From a checkpoint of a small transformer trained on Wikipedia.
Size: 20 layers, width 192, 6 heads of 32 (1 for keys and values), MLP 384 SwiGLU, vocabulary 512.
Architecture: RMSNorm before each block, rotary positions, no biases in attention or MLP, untied embeddings.
MLP neurons of a small language model. Each row is named by its layer, matrix (gate and up: input weights) and neuron, and shows model dimensions 64-159. Each number is 128 + 24 x the weight over its row's rms, rounded and kept within 0 to 255. Numbers have three digits each. A neuron's up and down rows have the sign that makes its largest values positive.
Before each neuron's rows, "fires on" lists the tokens most often at its 100 highest values on Wikipedia text that the model never trained on. A number after a token or word is its count.

fires on: "up" 26, " ex" 14, "ing" 5, " pro" 5
L15.gate191:111110149144124164128164143103135102154129151135144127094151114135089087114142151182120103158131129129134129098123162165104110124094117104124161100124100133124122147099096118124123117134136098105099105117090154160178111157150100149099123125087143108083150175149131143079135131104112118130
L15.up191:099128108110110120118104143132105068147107161141135126129143083090143116176142152169108121142116105148094143126115127136138145106090105104079165142061102146112137125130107113146124077121114143103113117135092119129118142118106118095109121119123145118127120105093058175108132076117112118119

fires on: "b" 15, "ed" 13, "t" 10, " T" 8, " t" 7, " St" 5
L15.gate279:139123120141137123140133121121148155170158165155089082073130163129131148117114140121161163125102120086091134088132097125166113115131108122138142149133187164133091074123082122074127181131137155090115161116108128119112150121089150132155144159110116101162164085105171129135074168128109119146
L15.up279:101109080162145127132137158139137104135140139144122121078143138117128117098116130119172142098139169077110119106126123129179086131179109120104133130149147139177145067096095148102136143137136133113165133140117082122125136151106112108156151155101091128112154098103143125074081161092150124144

fires on: "ord" 26, "ist" 15, "th" 14, "ul" 13, "h" 9, "le" 8
L5.gate307:152090159139128138114117156134176157161157152152144132141124148142148100117126116111157185133084120172143104139164097135093129137143145112106112113130105126153111088175090139117139133131142147141134139173179148123122078094125098125186127148110150156115172104103144086139118139106108168110
L5.up307:150127106164158125130090145158146155126130108139119109156122093124152129119132117112134119133077118142122121125124109127135124137112108139124103145095092157147095111149111175095122184088131113132117172165146117121119077127135129132131119102106124119156145129126132124136122175134099127124

fires on: "l" 43, " St" 12, "r" 11, "ill" 5, "C" 4, "g" 4
L16.gate187:121058161156112151112139123145102116114121126125163085073109142132125098135119133115107128126142119132082158111084109148109101118164174116161085150089155159132141180155116113135158116151149121099126134136112152121149112135115086171153137090114132122119150080139127090158131159121122142150
L16.up187:094083154150104136164114156141133129122138149118143143112170148129138112096135149111132116155139123125147139111120104078167137120099112152079117166122095155101170103123152133119142162166169115128121162151136093129125142121131116096092145125092122108148186132161135076142094092082159128128

fires on: "p" 64, "ent" 19, "f" 12, "ord" 4
L14.gate8:117112120149133138108105143133098110120120155112113129131124123141103092137140126110134113157168148124109178134138120112117094152098154155136171101108124129155119146112127144114188118110074143155129156098123166104125119110081104134165122167136127103119151075113152152097117140095166125128
L14.up8:146097108160112138097098127128176083131139111143104145167116131128128131142127142063112128110128135153172103150155149125136128097158140113117143111108111108107126107116120125125095104163114163084106161150143083161120117106155124113130151121142167137125120093080123148140087121158099155114

fires on: "d" 45, "and" 10, "n" 7, "her" 6, "et" 5, "ad" 5
L16.gate377:140127162098124105129137117149146149150128116137140157125109129133172145151132119125163149146138100107103129113115152113073078131113164157144123141187158129119077132098129146153079102134131100123183151153099118097107107077133159141104187178163103138084144120093101154073128137121140107137
L16.up377:175153132145152108091092156172116097139196108146121124117129125091162130125146123140175134136136111119164125158114126087113096137113190108112140112163091162150140153141138144113136135134169103090096122128098130091147105086181132146122113167113097155136094115142070139114115122102110137121

fires on: "ar" 65, "as" 19, "ay" 10
L2.gate10:135136135163149113109094104140103146164142114161148130107124153141129119081160125128108121115131098134172130051144158113104106109136129134088096130117132156161132124170129105131109142141145171167157079117133132138121107146172132105120140160118064158146124137182150150157104147092158135133
L2.up10:108137112108162102097117113062159140137096140127132125099179151176130134104129153109175140118126157126132156102094128114130117120145137156147133130107127149138118118190137185098133080138146124092160161141105141124132135101111135135117126113135177131120149128137133103102104159112137120161

fires on: "im" 16, "on" 13, "c" 9, "ic" 8, "==\n" 7, "iv" 7
L2.gate110:154123169104174120130157146156089104115133123139081113168126109103104157158152105135157137135147140116131103106109109144106095124111091136115100156126125151150082087142121089153137118078140108112139129134145117109139092125134123107139111094096146131152124151155147133116154148155151125088
L2.up110:127165139151146157126158143120081101104171096120120118190132105104144143130154115108136118110126155084134127067174115114108106167141092140133126103133158135137097126168104108147136089124147152085131134130139138104107122152114179142123147095142157137139113134137107111117153172176150174074

fires on: "ou" 21, "ing" 14, "at" 11, "ed" 9, "ated" 9, "ue" 7
L9.gate108:168130162173086112127115115184137100151127133114158140119085128121107130135111109144130135153136151138112085134109134081149131099146058117127100165109120089164098110147097105122086128093137107167132137187151155121160159114108127095151117137153101153106137156110095152119108122122152150162
L9.up108:124121123100171077146144179141127129107136116103123146138127131128120175127103124117135144141115079126152147132168146150067156128152174156110129155112079120159139082104074096149114092156140125158148158110154175150134121128089097155150104124104129166142126142157186108099162121162119131153

fires on: "s" 39, "it" 11, "b" 11, "le" 8, "t" 8
L9.gate89:113138107130155145120089113121132133137098114128103081105113122137123101110101168138179153076160133155132128118107120164158063147165151121135107117132136122129111148110148090101091152108097123120156078138103142091148132128137149141134134161099113120081104155147137135117080139145117098146
L9.up89:151152114137152115094172092087116135118120105168164136142129113104145100142116111149145133122198169128085140107153117129152147157135114087096132139110158119132150155103129124112155151132129097128102092109121102114111115131104087137171082135106125152114155164114125129114166120072133146134

fires on: "at" 27, "ot" 21, "e" 21, "ing" 6, "ation" 5, "f" 5
L4.gate322:163110144113126078089121126132121131122162156131167124155146097162121090126154146106075151123122120073156087127098139122096111153108111172136142139133092127109106119167117133135127115130144107145134146139155122130174116112136119166135092133119084122146122170154117190112098148136141181127
L4.up322:109169105138177086126145117143159112134119099130106161174117099149122171072089110105124122138115144124124102169086088087157126126101114165114146144126097071112136129156117121152094116158157106096145132114111129130163114136095126135145156123113134112119114106146147166098117096136141112109

fires on: "se" 82, "og" 13
L2.gate227:137158104161130143127159141185137111124120132137184118102113144120136131106114160147135131087117150142126146109139177101112142136170164127200102110167158106138141128150154117119099122167133134150111156099111132146119111126142146145119170115117151134122142149142135130134115145121168143149
L2.up227:115152096143160131119136143162083130169125137126175145138123092116149106129076151126113125123146133132135139124118121119130148143146153133107144168121135145156151086061140093131092173134139086146141116140115174121157147117138174141128147120103099133092133157151150119100100165095166120127

fires on: " be" 34, "o" 23, "ow" 9, "ot" 9, "ly" 8, "er" 5
L7.gate186:130118130140142131115152163139122097113150156131115118125044140130154167127099104132120144161095139146103150119091170126115152157183126163117126177085138169089111131119094083110097137144119141160108153069097141084162142128149113133071085151175125137097127150133163115166106080139147102098
L7.up186:120130112152071097114114126093116106153095099161138147100135094178163125128145125169161102100161126119100154166155132118177157145154112147143131141137136118116121079115127143119134144143184102106142112116153142103113131175130124141115092126148126191123102101118159108131142097095144113128

fires on: " of" 26, "r" 22, "le" 11, "ul" 7, "ar" 7
L9.gate226:109114120151132147114097148091155143110121099109136130141122127100087115135135161127158126077146096134124149123155140120112163101143102061133149100129119176172137110115102126103140142187114153171123139142142194127136110138114111131163129097150120132112130109066116107126119174117105140142
L9.up226:125126133145129116127129086118122153097143108135150128175156128108130110088159117162136123107142101109128114130128103142110138106121128134132105101161124123124163138142114143139112216168088135135119109152145142108124085135110130182139130131158153117124116174129152145145134136141116132149

fires on: "nd" 31, "d" 18, "al" 8, "n" 6, "r" 5, "202" 5
L10.gate248:130079137133123100140152110155128107124101178126124116132134110104155116133107089142070120107128099130115099109158114155117099143122171127121103099097164130114171131104135103132132128110125112123139154126128164077149090121097175116117162154142121146123140115143103148105166148107166116114
L10.up248:175087152125160109132117131150108154142116115118155114095154148101140090136129130117123098130144114133133116166098137115130124110079175115131166133171153123109121117128138089133143131139125083111160164126180164079141145124128125115143131131139115150075115142123134134139104130111144119082

fires on: "ak" 27, "ing" 22, "k" 22, "ain" 9, "ial" 6, "ed" 5
L5.gate336:141130150154118170140110129125096139135139137125123122105123109188129136124111123119103091156156119134128132120137152130157122109154125091108097151097090141142112111101092148120110103140131111169128138113161099090158133182140082115097078133115111127125110157109104158125077141125123123165
L5.up336:096142101160138124126127106131138168110160100120141127149166136129129118145116125156115146129132082140104097106120119096183121106168154112075100093095033123118155146084138090189101134127159144102115123140108171138151138137090105095119147142087106154116103154098144111147086130145118118163

fires on: "ec" 25, "it" 18, "r" 15, "n" 6
L13.gate321:106162152107129117113143129120130114168144105107104133112112156129128154116113127095132099114121154121168158116152137149106110133150144126108128113112164162086089175140139099085150140112105116102138118154085111116113104102142112102129154159135127113137112122161129094125117145084078105098
L13.up321:102103115120183119170142120121116121129163113141140119096141143127120155096105113136078111144165137117201146158128133093140111127140142127145125149115157149139134121110146113143156104156089104167135136130108130130094078165137104139138150123160136149126132140172133114139113100146086138134

fires on: "se" 50, "are" 30, "ing" 4, "en" 4
L6.gate79:158129145144147138131185144147151120147126133147125103126153128122126152141131097143097097092132095149129142109141160130142189147158096122148080138155151134138097142135093137125107096114105157173154133109139099151130159095120144156077135127128163158167150134168137120111115114112095143081
L6.up79:124125106119112145066149109163108090137141158134161136121133135156140149121127141109131067162143175150130171138120131174132131127110096096097100122137126106142151129125147104183160148126157142148152126139096144114094132138119135082096159136164125119101142105135195121121112135142168106157

fires on: "t" 37, "b" 15, "v" 10, "th" 10, "st" 5, " St" 5
L13.gate99:105135160138137091143139151101180089128127119173111097151143127117169119128122121092126107131112132107103150119127112135165103161155140167151107120147103149146098143137083130138147129133130113131149160140118112122087125133196146132112150117152132133129113086128138132134149100101074150124
L13.up99:131145141140124127122116157162116115129140139112134113149100091098120073086094162110121110143168134143109150121132147121146110131112138137098122114153169159159124161097121110126142118119137154124136087115109099109148117139155123136101094151170103118110128152135134111130141114180144059139

fires on: "all" 55, "ord" 38
L4.gate62:102125088101116153153093134123102135120132137131153120096123105107139131114187147111122150153143072153127172143137111157143103092116188113136147121155116113085116052124117111131130107137152124133108146155098161127101155105108075148157142165107119138151165140131145133115107171132142139129
L4.up62:177130145139124133156079115161118137075116092172117095111097128111104144124169118106107111132155161133135141155132098118159119105105188123162110111134155140129122134104132104151104141129117089105102117104154067105089124128124147156135100104154175134140114132125106150139097135159115175095

fires on: "x" 89, "on" 11
L4.gate328:123153125126132113106107151184109154198122166148132137144148148129110161138166130106143136120158151146151105110095135105122146091156103133127156141104140103149127081081173165108121101101152156157152190131097099118172142099175108162097125082106094122122142146129133086105178127137142128119
L4.up328:124157111124133202117151112135148110108128113137100133136121097116135162121172134116080131129139133111109137125150145096069172140128109152108137108109101111096106109138102156109081119088106115135107104152120172091083107124148095197179146094179174095108150140160116144101127137138148139106

fires on: "up" 25, "at" 16, " is" 12, "ag" 10, "an" 7, "ust" 6
L11.gate273:141117123116139115124126136143136085163185112133162145122119168131096126148139113164117133118105147122142104134131107115127101154113094084162130163140143089092172121125135105112128119134124146136121126162112140156118121109160144122104094087136102159121123129142158143102112141133139151125
L11.up273:095135122127062131086182157121129092151151151112106125165136106134081081094131120163121106101094109123150091123094097102108140138181134117145126111136161104098158099114125137107139137133117125107136138127123142184144116139153111196127088127134140108170105079141128163130151106123127140153

fires on: "om" 14, "em" 12, "if" 11, "i" 10, " |" 10, "ra" 7
L11.gate138:079141124134151146154134123093149094127151099118117156149154113153105110137104123151127127147092104119134167129128117086124131117108129099063100142116129113092094117125103133118114123128119100127109165136151133110131120129119146129160099128128109096157076122099092103128137155142119065142
L11.up138:165138133128153086137113140113103135126105139113132108133129182129121119118204128124161149134140092111096160148114131160150160077145120149185136136133125111094125079126149127149117116115136154155100113121120091148147159098125153119173124200118128076136142140142135145102129118088146126152

fires on: " of" 37, "2" 12, "it" 8, " and" 7, "s" 6
L11.gate371:148117137164134096106113090115126121155134104146127101178108100115098158134131078069133122155145132095089088148139151091149090106142108140148162083169137100120135148120102096161139163114146099126156139131108108139124160112133123124159150134103105118101096119159126114094165123150142122121
L11.up371:115151123122147110168147142149089125131129128135095095146103113092118087116124150096160103126127124136131092127135119102143161137130123126119156125170092139140095078109102143105150148122120106137135111129142131146107122112147131114133180138172138135088108139184139130150106162138140081125

fires on: "l" 43, "r" 21, " c" 9, "y" 6, " and" 6
L14.gate291:163074087111134115132117138151149145129190157097128125163124127139143128123179154122152117134151139116132132124139108132180137108148158078140112104092110133138147140156112106111105148144102141145147170182127126109121147109066113138168153146118146131149116087138147127137140161084123103086
L14.up291:128117108119088170137118146124130088114109134093155152104158119137171122104148112130139110137159171106145125087130105187183143139060126193117129124142141120086106114122134126148138115112150119141170136142142108128122113129088133127121134120070121103102170119149111164136101140091098098120

fires on: "n" 21, "ed" 13, "in" 13, "t" 12, "f" 7, "\"" 7
L9.gate362:140140111114103103088118113105118141176101122132104103126114169132127111115175162135125099122132104105104134126153131118144116097172122104120082140101124114151147122136143103121129159136116130151153154122174087148136122091076170147175118155098117082128152158122109130134144125099154097157
L9.up362:137113136135104121128149123103123123160081131148124162099114124134117093110092173119121143144109090120166122105170101173137130142164120105137107122123120098177176146114145166111153142113124125140113106136124124117118094136117137172153179136102082178115123125109102165108103165131133119160

fires on: " an" 76, "\n\n" 13, " he" 9
L4.gate172:179151159118136118148102110143111120108134141135087103122131130088086129136137123185140174133171121140089171168134091143127158083155110105136123114117114142168147111155142141099137140126099122125122127149153103151101145145124144131163153131108130125119151106115117144126169162103112130145
L4.up172:099122174138139133153148137106104122140131128127128151131121127094147121136122101146165110150103130104113146143127144182137172061128146149110134121116101135118149120132127109102139134114102103151139131140110068085109136151150174134124092142126126157106135138130071125125156137122123121138

fires on: " pro" 69, " st" 27
L4.gate125:148124106117141137102118155157137133144105160132110071078169125167129104134150128139131139143079151123117136136145122140154134117140142110139146124117140124090109133147146128152139130129169181141121114174123122107152158109148133153118150098147106156116126158097127098131113149176091136133
L4.up125:153134111103153176071146112155122138109126130135109104079139105142133105154096144120167099134127114075091107159140093149102145136152098136173122142076119141126141132138116160142143139108145146127117130115094137150100165081104128153128090135172091120141133153081152121156147109157094088070

fires on: "ear" 34, "b" 13, "in" 10, "ly" 7, "ay" 6, "j" 5
L11.gate304:137140172180116072108116145093135065106154154173116150142106125131148111107154136151172160124128137143089136135136138095159124164106096122145103126116113129108075118095125105047134139137114129128096108095149105118135113167093149161114132122115174124150155113098133171117099147128129126156
L11.up304:156126147133140086177155126101146153108160117181150128177116137129159122113107105109142189128121122141119154092106102071133126122157125117085110105071119117115109154123097139144126134133084151114118141137169104137190144120127140127159107152127133108129129118116122116135112133120113143134

fires on: "s" 77, "le" 13, "es" 6, "ing" 4
L7.gate309:160140158163124156146085133123117148125128138145137132115104103137157116133079119142133103060159164156099125162120137119134132138085108117161131130143123147106121179112132159124141140105108109119109155112133127159123135095121141127117150127127129155132129137125085111108165078123131130139
L7.up309:128182144104159172158156141124165166142144132090151130125132116151110080124125103136122108112102160136104139154127111107127108156134132144122172092167094138128112124154139169122141098144130153093080150139087107159123136094107142129093152148137125120152104083146132133158132138134110157137

fires on: "The" 48, " The" 45, "-" 5
L7.gate313:130133094114111088133094101144177086093162150117118138147147050134139128135126107044111138150132121107105110136153102122115136124144143161133142107139107112114101141064119097135138144149152113116119141150125163139127101149140109128098122122160133118145095086146159148149164135150119129148
L7.up313:141105130137110078133119107119116154084129170149119168169129087122109085102096124095076140141179123148111126114157107105173131095111167134148137076133128112131137133095109125135150122133125116137095126159105113103103108152148139145138136105116126121145121124125128124140177126133137112086

fires on: "-" 98
L3.gate96:136130148123135130151109119158086154131143122081167099122139145143103133148113134141093117136132132126142105075087121138112135164183101164105161111113094127128112122086117092141160120131159094119159164156111097122131173142123115159134138125139146109139141088154156142163128135124156142099
L3.up96:137144117130120187079132148171146134119122156112122108128112175127140131100133141156114108114096143106124144098093111154130149148122199164148123078098122146138125139142070160135123087138130139149145111115110104124080165119131112116115150122123210134145142154084082128151129110165118162098

fires on: "g" 25, "he" 14, "ell" 9, "t" 7, "ct" 7, "al" 6
L16.gate50:141108126137173161152138122098135101168127112174165088121156157104099164162170148162128082112166130092119088098123172139093110141179129116115130115130098136122140107150088166145114121116140120136111174137129144137152093108104151162144169128118123141116122105153118106118120132077145122161
L16.up50:125118088164132127129171125150149129105109157168105146089103125128162115133134122127131104109106099111124114118131125136124149132168174083162154154138141107113131149160166105117143116112145089144148139119108147119157155098098109156084103130139115092110127137124144099150134131139141126113

fires on: " The" 87, "The" 13
L4.gate2:106132115168124081155109098102182155134112143135167134116108080171159124121146155104153160192130110119137147194121147132140120099104132146144141120163143139157127089080118142120132144157072116149116142119127101119099121157158108149167130144166157118109101115148130126114143124168124146129
L4.up2:139153131174142115142149089143129138117138135132145107118115074128105154146119128088149124124126140171114114110127095125114160093084172117170131069129128161161125120122114143113112135167069162133145148133102152140136123151122126169105095173164155103124100140149152094142127123163127117162

fires on: "w" 38, "p" 28, "iv" 15
L14.gate94:115149195124115134121114137064119133125105140104152126154138135131079148136117130161140144144157124098131133128142124126110102145126155140104127114122147139115136149113110111145118170135143159126151111057118135129082129115103094107136148127111108075138093123145183130102138163105092109111
L14.up94:110126103134103137150064125163128109161147126079120125140135091134198112144131148124118116112179095156154122181102106166141069120176125133119134170113127098122128163142130109186177133113148148116146133157138156160108138163131108077155144108137126137163119157132130189134141127098127129121

fires on: " In" 27, "et" 20, ":" 18, "ran" 18, "p" 10
L4.gate381:141121141110115130163131145134154060102141149126141127123123126147084120162102155127141119132136138070188140147127152135107173123119149124132120122132087156107125110124157102156149118108161124139109097158153083089120133100109132167121121140136119131110115131143153174135160131173145155140
L4.up381:161135159102127165151137103142144054120130149127123132164144145138107147164145174153144142144141135116149180149087132121112134124127136105078139082085136123118123100092092079169145110145133113142125119121140081084143149134105118174124113159134136122105117150115134144144163169129053093127

fires on: "es" 32, "s" 19, " is" 14, "." 9, " of" 5
L14.gate54:099132156126129195130135149131126158129142161164129110137137096154144113163109163101141128131120153122114117136157126126134134151119146137110122124121110190092160121148099183158153161150120098146156135131122147155100109076107109145127171164114095147106104139119123140112105163157126125114
L14.up54:116152153108160171123143117110113136169170145117112155164124151137173081142107171110141150079134145104122152140138158126117144151105075122105196114173136135108123108159108101143144151164151144111107128146147167125090113087087096121087147164140110151109107117117146154089130113169081139115

fires on: ":" 42, "===" 24, " as" 11, "\n\n" 9, "," 5, " (" 4
L6.gate313:112137142135119092148121117122146123113109087160142151100143122122049094129152092152147151174145115090122133154127132147150124137122104122134110102155123119137110149115155081112180135092130126135110130116157082129150132126097099145178135125089150149097159145127107078170142173136110166144
L6.up313:114143146090118160118110116120142147160123099145110160080173142079112099144105121153144133172111111134160103138103129132136113117136090149116128141152132119146130155069110114101170139108129128180085128153159099124129097108127130162170113170121144139089157118135152098172142130133122136132

fires on: "." 28, "id" 24, "e" 12, "he" 10, ":" 6, "u" 6
L3.gate271:153165112132113115107148150145128136120172163133115130103098154124078147154121168125162099117123129145060105165191153144117125151115155134137115149125092128153131137179167082145117106138122119138130159108102150092101166090112140129146120134113137117126099150114135142111110147100130128149
L3.up271:079156085157109147131134112156144130089156135120085132124093164136089136127081151145107174173157122144099140116167167118160127087149144139115133150097093145178126098125101104130088132116180085159140126132126157087084120093148125149118158139104104127085170093095122163110138119135134119121

fires on: " be" 19, "rom" 13, " to" 9, "ere" 8, " from" 8
L11.gate155:108137141128179135141125126115112117132172079128107117100158152154154153143128113137152148156081148128124175145126151167118134150137115147095117154115106161125084093163149069187100109121150096129119144126137145139155137139090121114133107112147124143139113089128156114130133197134152137164
L11.up155:153094103111104092080156120110122112141098138153112155167151121133109134152129101117140130152131099107132154139115120154110174137128115163112093160124079130052143149120090104145166140135124133146111148093162162147147095125149083114111114136144128136174106111131142148118125135128097156085

fires on: " from" 90, "rom" 8
L2.gate276:104128121114105146132155175127116129145152091161106166111143152134129124157099160164097126106125081124138149133121144132125119131157114159133153129108119097129126138149149135147109151130100129124105144152154178079156187105122151104133091093139121142131073135120169128090167124149112144153
L2.up276:150100101095116156195160107105089139137119083147134175129153155157147131178091147172122144110132137108164147122129117135131136139110148142133166106114079120115108160121128082147117145125127106170088098127136183085149140087111109119105112117099133141138086137126173146116143116146128142143

fires on: "o" 39, "b" 19, " B" 19, "il" 12, "s" 7, "p" 4
L5.gate283:082089172084135143101109146132139103116121175175164098172136106166132107134084095159137149121096108123117149159105141160102123146157066135109122127097131143145114088120130129133132112128120194114171104084147134107168109128114113128116119115130114139104112139109166135103157160114100130057
L5.up283:104098109106118158134088157120122112172149175081108137125081111136166103137135126117111112150118104145149111119125138152144072129153087118103080123145130168125174151119095130100129117130164154132147142119182135146150160133111119067130140091157124143124180148114115153094130160113111102149

fires on: "ar" 78, "art" 18
L11.gate383:131129080121134129124086107072109146098177135149148111109116165100131127131133123090138197115159094126117112121113156097179102160142101115125111097103111110137141143152111137113135171152152156152138086128137156105135116119083127147140123150137131149147128135107154082105131165111141131106
L11.up383:118100149091141097102123157119124118115139141067138123146124127175152148108129163087165138163133154109143117133092102127115137149149120127170156108145150172164140158152120156107098102155093089185085130106146143085112107159130124171128163130153151158122163103150166107114108098098122104162

fires on: "ay" 33, "ly" 17, ":" 16, "it" 7, "ack" 7, "ing" 7
L7.gate315:123136175123122109097116139126122117137149138144125134117091144133132111097176128148171143071123092121107113138114181131165090202153090121125119124128157139121093151124149134088152091142108150134123161112161103100101132173119144132169129159110107128122154133091148113148101137121157171124
L7.up315:155092144078162140138120105081127103154139134147113123148123144114124134108166125126160116094123135079121139148144164156161122177096126107128168091109163132120099178117101147103123093146134136106137126136132117111107141111117109164143163166113151166140155151114100126144161098126135164159

fires on: ":" 14, "i" 14, "u" 13, "ed" 13, "ies" 6
L15.gate241:134192109114140138130123145132101145146156144125161109125142167105121150142166151065141097127131142139096114114118157137147120164156134114125134149084082118167122162109179148131052122134127106113093107105096138102142103068164128100148089129135089128101151135076118124122091135152179142156
L15.up241:159135138069115122156095147200135114136125108127152127092100128126117115149119178141109164153119110104122096124160142162158105087167147140133109140128149124140108161114135101133121113063126089133143159129079133130134116130132140115092122098077133128115143102133124126136140111173098106091

fires on: "t" 28, "st" 24, "ist" 14, "end" 12, "ct" 6
L14.gate223:125130148093136100140151140073095086152143095151133134155109115135143109141159121147161082148144181139134113119122118156096099109139132136102100084112147148143098134119089139156173166126154129147166125155119110165114080108154144148118130138137163120118153070130116148103145124079100128160
L14.up223:127106117139105108080114108126120102153125131155113116104109139117145067118184141143130118071165118153163088108115143128143111119138149131101126126143120118159125153123162068134143129153140128130168126151088144178117118157135097131105128136095161157127147107081089134105144117120132118118

fires on: "ct" 92, "it" 7
L2.gate191:116089117140114122098145140128126202093131162128130139168182151124147144133135142150088141128127162128133132138146143117088162142151081124095156145109122116204115119123144144115142141170138136118127176122151105079125142121076146156125096109161129138101095138150141166106101117127172124128
L2.up191:179158124143144150149114138166138137153136128158099086127105103137086184127157119129101113156161145136118110103103087096139136088145163148131144129126176130117084129123078112127142151128124117100116162148153093124120125167142102123125060130124124140133142116120105119109116088130148082119

fires on: "ig" 70, "k" 17, "ed" 6
L3.gate192:104126104136194143118101116120124141109133137100119101080155095110122165141128147107160080136162146147167154128154121144132126154120157124097142153091119146138090153159136099154115123154107129131117153163092107119149078106116092096114068114116089135161084158138132099135075129127153128121
L3.up192:119119109135151128124138095075149136127158137119106121072169126115105113126130152146153126130168160121149138128120122124168136111149114122086142153092124100098137174166137084164149135162153106171091167137123110165123079113136129072109132084078102117186121146154132135126092132107137155110

fires on: "n" 42, "ct" 25, "c" 13, "d" 5, "m" 5
L3.gate187:166087141145106110143158098124097186148154128127128168118128096138107155093139095113141151104137140126150093128067099112120141116157142152153169149136147176121150071100120110116148175172141104139136145081159124141095147122097131117112158133161093135092133173082129178129117114117138097139
L3.up187:111101113116115128163098137091107148181135105172116104138099126084086117128128123140108121096162162121109143153146107128109123105140138146103103141126189114118107094155108090124139132177163111140153156128139158096137143138116099116152117134132101137122127085102129162118091099154165130166

fires on: " " 71, " m" 18, " t" 4
L14.gate197:108100103092109120114092120110143175117156134129105140089121143130121122125140107145125130153114130122133102121134128111150116104135119134170125137116130169124096098185112107156168140094112155131120175166129130152101144135168118118125144125083119100129119141121144134128126109130097134106
L14.up197:107111118112132115104134161125156159120176102147104154104128135148099108199147147124136082128125108137114152135129095101105155156125154120150142104074150153071110087137113087139151156106150124112182149110149113127167149119171112072145126137119093148099157136116088113137093119123114134115

fires on: "ot" 97
L2.gate92:126076098116084093129142137133131086125147143147176159137119097135101174144196123144143099136141117159115129162113148112112151197147126142111122112117094126126075133091107143147131115126115121148113139124096176090112131123123103168098139111106144151107123090140160157125094119152147122105
L2.up92:104146090149090135108128137121134177153121120148128140142108081134137167124141134141129104117111128121111138144101084065164154134140127146127129104079130126128144121112076125181108137089131127112151159108113135133165103117124164161126180130124127171083122123131145116119148135166113134096

fires on: " " 21, " (" 16, "r" 10, " and" 7
L11.gate275:131126156134117139114109140136155126152160094112115096133083167144147114137142134145155107125118109112142158108101131095157098128115126111174148144120138181139132104143131117138119139169088119134124162176104085148138138111126149121112106119140118116130158095135131117149125142111133137120
L11.up275:088110112161109121112115157143175122077132129103121137131136138120152117164134127126124102110195128096108164141114120123120103117164149113144119122134104151106084121111132090129113142125152143188154138179138154139142172129128177115069153132098131149124096118123111173166093118115134120100

fires on: "it" 35, "2" 27, "p" 20, "y" 9, "g" 5
L6.gate267:125126111161118078114120123183099139170159119145155146181130122106149149151157173141131139123158130116129166156138168132162125116117123110100131084141153149146136147105124133114106132164169118150157082109069083114152131097144157145175137105089078175112126089148147119125159145131087096127
L6.up267:137151118132135074129117120131078144120159142156136114161138129145140107161141165109090142062154121104143100124113116121137114128137121092094142101139127082142142132136115110084120134120152135126083084116114107142128123111137148136131163132161098134118100131107136152161112127140113108131

fires on: "on" 35, "_" 14, "-" 11, "er" 9, "t" 6
L4.gate364:135118123113109089119138108121100156159136150158141109159133166129174117163157138137139111078099126151132123104150122136141122163113123100171131097153104147145104091116193091109134125112139112101133115179109105140161128149096095130128155111110139090165131130125134155107150106127126086088
L4.up364:176132097135110138086179126120122124155145082136149107150121162109122123110107113138131101154132179157102139140101110152128162105139173125132113126126160131106149111131132134079135145124154128137155129114123159155125088112140089108113139152119141142129094124128071129164142106140120159122

fires on: "im" 27, "n" 27, "0" 13, "et" 7, "r" 7, "nd" 4
L5.gate234:125176135131123127119120119177118170160161134166167103115108143143110153083144154114095112132095085134119100140093109101122125105189123127131136124113141173149154163075134154107136130143126119191121073147128121102047116134137119117117136144153148129130109124133159128134102128189102126138
L5.up234:189149103144148151161104108155129118135147117164132147125134137141089093150149149158088102129119107122191140149129152102113123052129164136153138110177154116129118142136154131122161168157109103126103113180136156139100112164147099152130174138133134146169177135170101109126101152145117124094

fires on: "ill" 16, "s" 15, "it" 13, "end" 9, "l" 8, "}" 6
L15.gate364:134146137126144114097114158115137114113123138169099182125101133146125117133132148105157132111097108179135125138153115153154073117147145107146119129160111106144141095067122119147133130139129119153112117126122138104097145151103141138135098135118125096077137130140132103123115169116189150138
L15.up364:135104118130126129143141117121160121132123136088170158098118087075111125145117105142131157102161121162121153155141120107138107118125129139100133121122116097137147135090131139153114144164090114110118153115130122164070127131112106141147127155068124133117103073118094140111114146086159130196

fires on: " pro" 100
L3.gate230:140126140123105146102135157147078126098135145131113085116111123138111112122141146144122172141125120076110111136121161164143095155167097146139115133092127166168118153142159126142147171164149196116136189141159116120163142176165098129149104118122120120160111158107164099147180121144171134117
L3.up230:152145118160129082093187095154146096123141170108126102133110144135097115157089148103096135103120131127154109182138127144104150152123113143135157116135164120099138096094138107155138132121093154120144150116074127150087167117068112157127100121107127136153138124090091126093142147159092135101